{
  "num_hidden_layers": 8,
  "hidden_size": 256,
  "num_attention_heads": 4,
  "num_key_value_heads": 1,
  "head_dim": 64,
  "intermediate_size": 1024,
  "vocab_size": 2048,
  "hidden_act": "gelu",
  "norm": "layernorm",
  "norm_place": "pre",
  "norm_eps": 1e-05,
  "positions": "learned",
  "qk_norm": false,
  "attn_scale": 0.125,
  "bias": "none",
  "tie_word_embeddings": true,
  "parallel_block": false,
  "init": "normal",
  "init_std_qkv": 0.0198,
  "init_std_o": 0.00496,
  "init_std_up": 0.0198,
  "init_std_down": 0.00496,
  "optimizer": "muon_variant",
  "learning_rate": 0.00126,
  "lr_mult_o": 1.5,
  "beta1": 0.9,
  "lr_head": 0.00333,
  "max_grad_norm": 0.5,
  "warmup_steps": 200,
  "schedule": "wsd",
  "decay_fraction": 0.841,
  "decay_shape": "linear",
  "final_lr_fraction": 0.05,
  "batch_tokens": [16384, 32768, 49152],
  "max_seq_len": 1024,
  "doc_mask": true,
  "train_tokens": 194000000,
  "max_steps": 6018,
  "dataset": "wikipedia_en"
}
MLP neurons of a small language model. Each row is named by its layer, matrix (down: output weights) and neuron, and shows model dimensions 128-255. Each number is 128 + 24 x the weight over its row's rms, rounded and kept within 0 to 255. Numbers have three digits each.
A block is one neuron, or neurons of one layer that tend to fire together. After each block is what it responds to, as a language model described it from the Wikipedia text at the highest values.

L5.down61:129157109180108111084120162141182105124145176112133129125155136106118148159090091109124103104119138097132121122124082102098171119114155148152147155145142159164153139135125102138086171158096133089157146113123138116086110121116152161095148176137154127109135084136118113086127150132137114100109117134103111158126112150102120140145174105093155127118157122117090166128081164132198102095136
L5.down78:183155124151069139119111177108107140145128160136127145110116092127115131131150124137132113148140169071058126175162123123128112120134193138101126097148145099112148122148095099135137109112136156119127099125141096127104170130142130106170123120096132117136150114130144124166088115140123130123133133128176095119122096116146108150116145105145104135124167142115094117109102151128159110137133
L5.down334:109111111139162090118098159147160109171136131152140132127104169136083160133146169166107113147145130099133134117121127132104158143109165122178129132082144119111143127132126144149125144103104120121140136084110183134091079172122097162096115174125112151164140097109135107124130088091150138104110111138138172136138134136141145093128122121127140121086127174140107086088105138124184122099115
L5.down561:146161105161119093082119150051128070098149117139152112103143099124127158103128106161123132123141118134096127117133066105111139145157163099154129116147097093125177178169097066146138103116090122096140095147139129101144111139177103107131127084131127102112082131128134146137073120121161179118136138148151182188130133109136099149137104123149143115105126113103106137142113122164130149160151
L5.down577:133134102095121157132168115123108163099120127154132143109103119116117141081124082116156083146126147146169127140121109138163176138145095127110126120145131143134111118073144137160134129120172137120188123101186084152116141132180149142143131163151138099127096136093133128108079129119126125109118139159068117106134128133095147140069091107139110122123108140121173167154128175129118136159124
L5.down591:160120113124118118093126132147170116105097114123142103127102089154127147100122166127135090138205117131148124169126143099098109096137134142115157131167099103135132137150131142175150152152147142091103137158126154113126110157131126146118118146129121143106121151121150117128169091123129101158151132116113078132156110113095153130138179104106116076118092136100136161149127160130147122107109
L5.down718:115115066134078141111134167173131132154162127127126109100102117178114172065104129137167122143161159118117101150117100134137125166136180139152127128127109117123140111114084140165145147109093131054143092131147114124152126156134168118140173135113127071154141146150173132121104118116084144149129137132122099139137166109139154136118112093140136138148136145121126115112169097120120095092104
L5.down792:118144075138155128087169169134075126110150169109106125141156114143119164150160142134112115111157126136119129146123078091115144105194130108125143144164147128106169146118120102153145114180125122105124149128133098148128096115127107118090106116165142134126105113156170167124109144120148116082108114151133099180139144170111080127098097153131105074145092173126118099133163102081122145130118
Description: Clause-subject boundary. Commas ending introductory phrases (In 1998, However,) and subordinators like whom, when, where, if, though, where a clause subject such as the or he comes next.

L4.down71:173162146154153113138125117098078165089120140132135136095121140123118118108101150136132119178053144078187121119102148080143139085110119169104120115131133188131132121143118146107125155116130108113132132128113144135117135097053154139112131134107139117132138155152102143116121158185160138108113163129126171105155082082154122150114121125115091126160142179110130122153131133149172105103113
L4.down102:093144092085112099165146106112148168143150134121120184138134129134140139124127141116135156137134091134116134085141143118137196141135102145104092154135134122146137123115118117149129131189131135134158169133124118101121104155117084106103139126101108106154117136089062151124146139140148139142165126105154073121136121147117117108125133080103151154072119135166102139123101168146134121097137
L4.down104:144105131140109091069172077123134095146092120132138103182111104096164144103155135128113133136100129124111124140154122129129172127125116129086156117135203172097145113124110097131142112121082131129184130129114138159112143136137112165140142116159141171148161160122162123122125123158078162116127120147139147151129131107127100105142133128105133114172125153135098133107129097133120183157130
L4.down313:135124081087127123106117150120109168155140138100144126106133138206116145166114126091122157113129141155110114135122148143138097123171113086166114152112161124074097163104126129176143133114158072160141122110130120120163133117134123064158108137139128121118148138136144121162144098122095092141135186104148123127134075165103134060121146120078135151107142157108142140176155113120112128100151
L4.down437:129126076138094096149158150155118103128137134144084141130109102144122157110121166125135123128129129080144132135154152191149104100132115122098083136117123088139104141142139165099123102159125156134091104133123110161123114139148127203131163096154124084165126146116149139144147145118114154158162121156136103114184146124150154111149105129109139140061133128137110128147151155139117111085115
L4.down540:118149124126130140169098173197109166141121081104165156119116132129117145147127172126113136108147131136125119113120144144183120105128159134132145116149110102156175134129076135147120129100085134125174083106149089121153152168114076138132120144126143170147098123121154155149155129150132093121092112099112084118110139090108123108149123120139100132180092084124119158133110098105181128108139
L4.down583:116141085134159094120120146123156122085117160127070141105143124140126109108114107121159101133097144106070141104132107136153107122112142106096124119128131114117098131114101092084170136091127152120156149151141131133123115127158137127135120177130103116168128160129156135155115151138108069118159133142113148120072163128151127101160131177146144127108170128126160111113143110086119129166104
L4.down619:115170144164067115112129132112123140135125147158130164137149102131118130089138134100142162147128126149104111174157153094093162123119144117131116184126166103126152152152103155106134135171108134134147164149145109057126082114125114140093131132115149118167155119142116116101144129098130116141147155109123091123103154128122089107143174114107113139149138171119113124099077125149146152110160
Description: Adverb suffixes, passive auxiliaries. Mostly the -ly/-ively/-ually suffix ending adverbs before a verb (generally, effectively, originally), plus "of" after titles (Minister of) and passive auxiliaries (was, been, are).

L4.down90:108133087151141124133148127120146136128163102101140110155115105171127140115134123152117106145150133104117137134106129095143126129163088147169142129136189154141124142106108138137123157125190154115144124083109168099144141143123149153149123101082095092136103099137139110130166136130143131124128123086140131147125137128100145124137134132139120111073146138112141100107164165112108083141135
L4.down116:127125080147136168083168139119082113123087118124137104147117118072128155163103143134120122121143118105172137145147108138167154143152146123104159110188147124108129150127142150131140127169176168139126140119158126150144121128159142123126086111134138130138125084136137140132142124134128118146091112125120134130159117147105145151132095144137100103198131119114131071094174104128122154144098
L4.down118:142104157142103167125119116133103142088117169116104099144141085166169142131123119128109123111131137065139151146144116096109102119103111147142127136150125153123142133082136127096123113111091098141100150143109124147145102068127149111134123093152176119118108111101144109164119099134138115147073123155070123166150080130163109115123095110130142139134155130138106090141141165118189173083157
L4.down427:135110119084121163055087140142154177121137108091175151164156127117102108143098123141118143143141145104144133180117133116125145140152144163123142122169139109165132125122093119141140135128117123140175109117119107110109197100127105100136126101077135110111117137123145079123173121117115137152143096123148110122116128089136098111144101119145135074118129127132098126118119154143132118106130
L4.down665:138135123199101096157120064128124141134142117134134145127106155098134157111135127150153086126136148145145130123126153119139096151107138120156124123128139113148109060144120085109136125151164155144156142127122125134139112100110083111130127144104096140105141117130164133134151126121107080125144135118142122115186121101121108133162155107081128114108155149132118140098122057100146095122085
L4.down846:114134152144115146090109171076117150157128102124143113169155131119081089081148085130127101118109112124154146119131149103129149173165109099151147137093132101128127094143127147108100126132166124142172154109138140156132156119163132098118170101111169202092121112101099078142104131141113137082152141174133160147159168139086085126140157149124140158085135143083129130162115128105139111118124
L4.down851:119086108169127117103133122061087139120133125126111196135093110143122121110148151136119121147110108123119155141113110151126182134102082161132129099155123121138133140088150108172154130127103146138172123115128130106139144100123119120094134106083075116167141123168110117164151139157123154091111137121133111126078129099121153154096132120147129125120099121135154142116158129080087117138142
L4.down978:147095148115087110171085112104104131125133142123141156116173140128143118104134113147147180140108130135101110109111128110124111160121160102112103160118162129109134093134126126161104139184106106156145158162127146144120158120124137168151133143088140125142132108160159121146094113125136129143127084128123172101119118136137153115134108107064122158124140159140149106151119143130116121130141
Description: Clause boundaries and thousands digits. Fires at clause-joining points after a comma, on connectives such as although, but, which and however, and on digits after a thousands comma (12,000).

L4.down246:139093105134154165126163133185085151192124140116104087147135105114093124112144151143142121124124125139115175178128142113119157143178098113176167086140124115123144108133143091101120110155128115110109111136136133109117121098146126115119135120159107094094125150163126176139135161142128149137147131078135143092131108128130124142084167105132124121145108107120095090123107129153106093121131
L4.down270:146109131091118147115146148119080102119141178145108120109168144137116090186076128156110135166115122125103108152109105130080117121139121106127147082123193109169138118106163108094121084103097110067131147108167140085094126148159148159118122117139114122092116129174141181145148128127123161149146130156089136105113143137111090114100111137107123091135086136117134117126115125114127130146157
L4.down430:123123127118113125113094148072077149148153117106095081087127147144084147123109129123109153187054163140105151120133129108120117097140127157143142085112117141142101145158140081106122138140130075138157180121132142150103126096122155143148147156117114146144110132148176117124098139117125124122177129148100109094087117128103146141113118136101166091139097141128180143134132131132137175119148
L4.down505:123143127117127157144158115123105154138183123144108150109131157096105175112144105180152151146124139142136067147134190102100134149171134118102093091139137151176137161118137133130072136113167122108140146161135122148102116114166106111064133129158094046132136152151139092148146097121106104124151104147114129080097128092133139118118125134128115111103103121090128111156145121154138153135160
L4.down806:108139141152154135128159137128126141093145116130108135092174128119111091153147073138137111141097154149115110115180145098133079132148148123122133150149124127111056158129117119096106130139135077128121169114117152111123115149136101132097125140112078095131125141127150113112105114118154162134128106098147105116131141132150140126081128117092137135138037132175128148155127108151161082139122
L4.down906:099113161111120143135154132158113137121154149123184179125147119117162090133100130122120132152098082114095137064144085094139136119169119141167143117127124155162127154124129101123102143117153138124138163136115116129125109138105134170139139113091134144127126134151102145121111159104130097081155112079109107120112127119103118127156095132126103145164123111110167144137150137126113145150114
L4.down928:104102101114166115099132148161079119148129140165102155093165120111119113127169136148166137167131117119133111121110124127127103124131110120157138117130152130147135141172130125109093145162142128126159144098152117132108175134124135145131110125128140132129078127128129105191146130098105128173104121149142116128091156136120172141115107092115086137148082121159132102155095129130129148130155
L4.down950:117127155091117131139142143150076114126183143134145134109111129127120168119070101118135162140184183126158094118135142096070125108132116177108116129134111088136131142149157133131160133135124085129162163069136134138107095141111128157136134133152120110084165103181120176124122122136113150158140144134134117071111120150121151134104106133097133127093116099135132103107139147104105111161162
Description: Final-column table separators. Pipe separators and cell starts just before the last column of a wiki table row, e.g. before Qualification, Length, Total or a row's final score.

L3.down905:148161127158094132128140119165136152144128139163156110114078133118157150109122168096116085127154139124106118121104129137144146150133109162112118122165072155126196156126175133129139151112088120117134139118144116124144118113121126150145132125093115126139137162148109151148152162125123131110075132083108157114103154182105154123122098151100095108114109149120138115132100123094140115176106
Description: Clause-linking words after punctuation. Conjunctions, relative pronouns or sentence-initial "The" right after a comma or period that open a new clause, such as ", but", ", which", ". The", ", while".

L5.down43:147157164095136147129117117122118132147131109123087135114152146151148122159108142150129174139137134121115171099140123130135129099132133158143141118108083113153188146138154127103137137138131164153138077108132155085165104136128140108120137103143087146100171150131146127084110127127150123132059097125162172087128138144141152154086155146101159110129123142107165104106156087133090143139122
L5.down343:109099128161082102120100154155132129141165127115134169127141141137138124130138120095132180124159139161148116124141129147128111125081149075127190133110130139165095121127098146116098147120135095143167135132086083125173145135110139082103127142071101124135113126143092095078132153156108112107146119165109132114118083167166099125132119159099140132140088111163174084103111156138121176157130
L5.down404:133142103125110107119105130125136150169156152137119118152172130128148121134128131130090156121116119140149135105146160121119087136114132156153099117110104165081094140129121148138118113119129080118096139112150111122125122095144121132140166099119087162105152142134154128184139090123139096104131141174108151101095134109126156069118126145133128094118125101141176136090163173139122156072151
L5.down422:116097144106088124116117145118144105139106172098109084111168164105159125134129134135090124125096151109124103137127139109158113100116140118135125099110114161141113144131150119109091141127116119113152153159121160121148103132144117156115112153208178165109139119101141127093116071083122163091095136065064109135124135124129142092144113149116128142162106139147127141136186089108138125115109
L5.down492:145150138132126171118113142119130105117150129135149116121126100152155146087105157122095165161109107179120104155159182099146160107122135140144103129098128130168108131146149151144105149110134094128149135175093097131120137156106133125096133129153133107147130152148144132149124145101141124139111139116116147156098100120078114188143120081118144144069126119145163088178121129137062151122149
L5.down518:118167110086130075123111134122132147132135107129100157148127144112155120151149101166166124165129142135085142136113151108095120131158172137125147093165172128128120113110175148169124120142137107167192129137146135097118190086114161119143147102149137145129124115099108115155152133144128125132110147111121096096115116131141118090182138136139113151118124098112127056131083143142141100097113
L5.down601:169132112098122126102096122086087122126133138085104119123104141166119081162143152122142158171130131138136118103154160119121173133107118154121099121136163131132139087120098109122126119141151125145099160140090091138114103067094134138106122135104170136125140182117144151109165138114119128120130132156145132137128146147133150125110150122134098108131119151136138141084103108119105136116177
L5.down910:110148103119124150168133083149146089187110142165153104170128142117140138101101069163129097144166122108163149125142162129151119112150147128121139151130119121175173090133143149121133103138117158093147112112132142140144121162085087118116150155100110138136124191156123122142088143100160187126093138068119152138100129098129139144144139187105110105079122172141117155131157144137083099094155
Description: Table cell digits and word-pieces. Digits, separators and blank cells in wiki stats tables (league standings, vote counts, e.g. 67, 0.667, 18), plus mid-word fragments like spl-it, num-b-ers.

L4.down350:103065105180139180143108125154166130184132095161111128153054072098113142141138132119166142121051149113135110101138134120110132162163092139116134126127140146138135136115138114132130175100159118141136078125108135125114139125083120122146121135134124123133103124085112138152125145138134106156085105113111118155121150138167154104097126094097134135125156147137118123111166123140110111138140
L4.down395:117124121173064119147103158118115171138134131102147083124165137088149138114128141098160131159142147108068138129161160149139128145115131098134098112127109185092114103132152101128136099105112135147114123159146143143110132135085089138125099140132114097126124171156180145122108152107107121119129081129105161160102096161155157125163121130125117118114114125121113112139170071136159145147142
L4.down432:096059126125159112121143109107088126116094143107162079166136141117145142166153100142167112126133105082092122146102080151148110142115114122137138125108142105148129140098111097149144146102064133111093159155158154130153129139155155126082142149103115155110141124142164130141139134139103081118125135139125114081108141149127101141142139146114105094158152097140116140171118080106167116140134
L4.down666:133110137169188098136150113115158070101145123172109158161065136146136125081096133133159101105127127141153122144149173119118146112135120105089128108143099130104097143097146136167115146106142154174146113127087120148088134168108146154188140148117151142119123102121139154145146128175135107119127094106116154133160125109161171146107129128080109121110117124146128126141133130148128121128128
L4.down839:099138161158100100129164098090108106152141111138141144141119143138177127157177131141150116110124130166151155129131082130123109112148142131109128088137113152117114108157129118084111148106084115194113103121081152152140152166153171112122145128137093084138102155106111193151119113151114139145128139101111134111108134142142164130164122095147133140110161121167143103141132105081121149128142
L4.down920:085128126112136108116147128122130138139173127137144117172147090146119140127108117129108124132156119148171115135115153132133135121147125122125115168094155128177117137119144156112094127128106114137118111083117109113091123119101139116116161127144097145131128172139132114151116143129102138152182139089143068126139132103125122081111093103121149129106115091110100091094091111166162093119153
L4.down939:140087124132119124148132137138139131167112139120165085150168114088129158154110130163127107107123128118159151124108169111110129136138145147134080163115129123091113143113087146131127103100101153104147154086148116119120104120122107121115144142151117172097130122156152113108172156139147129101165101129118103150127109146092152113120146119079170152108145146140111093167116118151175138164154
L4.down952:119123154171148070097068121146145104134191080162129153151113157129106147132129121149156110144112111094153190103088140160105144154152120130068144138083105115096101137138109115121081140111167111058109157104134080128111169086150128136113112151141128159156105100159122129117169130107147119145147170153109138123164092117097109142129116113134129123107112157114137115114141135113150114162113
Description: Word-initial stems before suffixes. Short adjective stems like new, open, long, original, late, often followed by a suffix (newspapers, opened, no longer, newly); also second pieces of capitalized names in headings or tables (W-off-ord, O-ak-land, F-eb-ruary).

L5.down142:116116093148135088091167130179155139157115150153188144163125109116134104134131122137170135158118121084106122120133138126133118094089145137111112107135109116124104115105116104137147122109119145148111132128108140183120120150108115111147121156160156125098120151127139155098122104102164151136164142098102128152124126117100140134125126118126095179138133135116131114094127135110127126091087
L5.down308:132151141167134112136109156173094126130144115124108126132124152138105132118107142110113082133112124136102090108110107123119137151104169107161160117127084165134134149167142106147132149135136129127136035126091127092163126141144135111108112103144152131096088105136159175128127076153107096121114081088140127151111157095137158167115111110132122104097111157118151187100091132112168123142110
L5.down321:095136132153116114156101132143097152147175144107126144170123122144088136148106075116117127177138128126114087148134101132114188141146100164158062138160105119117125118120088132161109115121107125100102136142127123095138099185115120137108094153125120132110110132121125094123145119125118116116098124137107094137106130122138130138163115123130145131138169122135124108123110115118121105152078
L5.down349:145138124180111064117139146156129091092128095131137107122135118130160111079106133117146132139131120173096137116110135164114155140137166107131093155109102130068127133105181150151118115186129106132162179133119111144100132154153126118113134140116130102145113136128151141124137128109122108188141159100120199138117107151148137129177124157126116087108129119128158111143094140161091118109123
L5.down382:123152152143124134118157148101156137131083120158085119108106129158117123132095152096120082107123103129076147067095107186111156131147125142094121111093098134135074144137136100156119136161102109090101158104152117101142069143113127135130121138154140124121116124137128125156135163146177115124112138091137129127119084119171166176130122130143128108167139118107145176120095128116104046135123
L5.down630:124190146151111114136148143152131144126137133134129145139160129115108165135101107129120088136187161139081128149130128117088131118145146100124140136142136173130109124107122099165123129148097124147192158137100132149073107087110126184112103174135159145086098142146162125183148092128136102122142114111109144150107150132128125129145165125119092129108159124122186146107107130086120151114140
L5.down654:110130078130147159091123182172141152141132147133146117142146100147119143124091104100125109132129158115129156094136122105128125130093149159133087111104134106119141081147165124131154110104157108125146117168130121157104116107130146088121121124140131110113133103146169109109132168094125161173136121110116138115139089108114096141129125132157127102163166097131146138094151122115127134121094
L5.down715:128141135144138117118143124117125155116108133117134154104135118169077134153121177149109145135134105125125100155164115156081184121105101112146087163143097160138105119126106137104128132136117101112169122126138161092117159154176109122151143132140130082184173122098105141095168088134074149096169101121156127136136135168163139119120120117136155121153133132130083129087149135139111103137090
Description: Word/number continuation pieces. Fires on the second piece of a split token, mostly the day digit after "on 1" in dates (on 1|4 December), plus adverb endings like original|ly, frequ|ently, primar|ily.

L3.down1005:122166093130136133059121158162118137131152119112139110146112088139131112145135107127174116140185138150136130151129138131118153120155148164144062135079116131128096085155084131141130096095147138088161121106144157092141122149125156106095132108162139118083125150093117144101168117175106159068145136133115125122121145130127151113136084150141104114148139146135152149098128171134083069136125
Description: Pre-nominal modifier after determiner. Adjectives, ordinals and first word-pieces just after the, a, his or their, before the head noun, e.g. his first profess(ional), an anim(ated) series, their second consecutive.

L5.down22:125144142130134118080140120164129128118177127115163148126113098157124155138082135105150136117105111148166184143135102105129147115080156173117132169141100090171084164108108121111121153122133105148142124089081143155130105101128074196107126165076122151128153138133140121079103108094164119096105136112150150116159144112148116108091168138114116121117108159162107134122091133123157134120134
L5.down121:117107162127175146113129148099145110134144127165122164140098136174133102156086138163115161163155168116117134129132080161126153117135151087150143118099117150140089105132141131088134085107153140131128111145116138118116090124132147128094152133118163129095121093151103141088123140094146118136160117137089134121090155159133152110148183092117119105145155124150116144160119104124101102097133
L5.down213:145147140125136092119156177099120092126127144126132115156150184150137124141123135083129123101101136146087164125095108154102101101125096116142115143145132116142156133169122155134108130129129121144110148141099121152149117130170116154142157119144167108143083115121140112116136132137101126126167132116105130105100099081142096155149093127066096130063109148130112143138165134073112199120110
L5.down269:112145111127138199183145119113108147085119125112122098118135133139142107162110094150095131145142107097203116089150142117127119116150106141148175135146142121151138122148105143096098102121176145151109152117124101143100153079129126116144136118117150171124112116145155112137149121103127098121125108174203103125069084143129124139137140126112114117133099095135134102111102143140125113099182
L5.down317:076159126134091166094179131093146142107137087129138178132124122112097102172129097133106117122119142150116139162126132109123134109104150104112139125150094084169133179146122058137136166145153147133115164109118127175112104092148133115122170136097145123152163133137108090151136141121128120136099111086163101125123161127101154154135141086105155125142117126102149152165093153144156118113126
L5.down380:153121134149110124173126131055201134125153122120122122159156174116121171101097093147112149138168144154135096141116090138123083084141142125188098096121102142129121154124153136125099138105118155143113104143106137139111138161132095143131151110114110134153097136099117118150097099126166052120113119108158120164122171136105109123188110104141130158144116138121098146162128105121140151112108
L5.down465:137126178118141137175102047156131099117151115142137117177114129103154124124158123110093148122138131083128136142116151154146117118154139108154150150104112133121103106128136116120084133158144087165124168144133122109109079128145124132099079113100150108117139087181082114081132070134158111161159138129145107123146131134108108124145147158148159122117154113137121127123111104136128107100126
L5.down801:076158136152104122158130087150154121120132145127123138114174101120132145120128089140108129136107098171107148125108088111141071134121169118092120121113116133164145116125167101128153136093112143126109132108125148142129142108112110148123102119100102161125126195092111130154148160116165071121112101117138147138116135133127140133104137087133134162149079150142130141100135126197110129134124
Description: Second piece of split words. Second-piece tokens (often vowel+r/l, like ar, al, r, l, or) right after an isolated initial b, g, w, f, as in b-ar-ricade, g-l-obal, b-r-and.

L3.down709:130138139162139170145122143168124111090143175119106143104149144119094131146095181158102113169111145101164128117175132143138125133118113135106149096128125139142091143140148143112114155152114153118117140131166105115106110115143142149144127134085135077111102132144102152132115151155130101125101115119123144178108170103158105115165121120102125147123144130118133126152136108121102128088138
Description: Word piece after capital. Second word piece right after a lone capital-letter token at a word start, mostly in names and places, e.g. Br-ad-field, F-ay, F-ort.

L3.down228:107125098118144125149146108139076113102098132134120110083124138120156110099178173090115116112136133135098128140095090124111128132101139116142136131160143125137108093161121111132156107111107124129134140069132156151133128148142143129137141184168085157118128118155117130126102164129141136125082116161137155123107135080149156181153127139157093142148105110182149167119152147105158115105155
Description: Table cell separators. Pipe or semicolon cell separators late in rows of sports statistics tables, plus "of" after "one", "number" or "List" (one of the, number of).

L3.down994:131148159148122158147107120080147158126112117104090124137133091098128134101148172123114081161138106117106082079122123115138152153162122120107156094159116125138119190143118149167091160113091147137140137132126109095156113128159118132104113107127160117139124127205120104135131138126142119116115130142112085144134102142097118117113196075115134132133147124114144063147119146121086125106150
Description: Passive-clause middle tokens. Words between a subject or auxiliary and the main verb of a passive or copular clause, e.g. actually, later, been, also, eventually.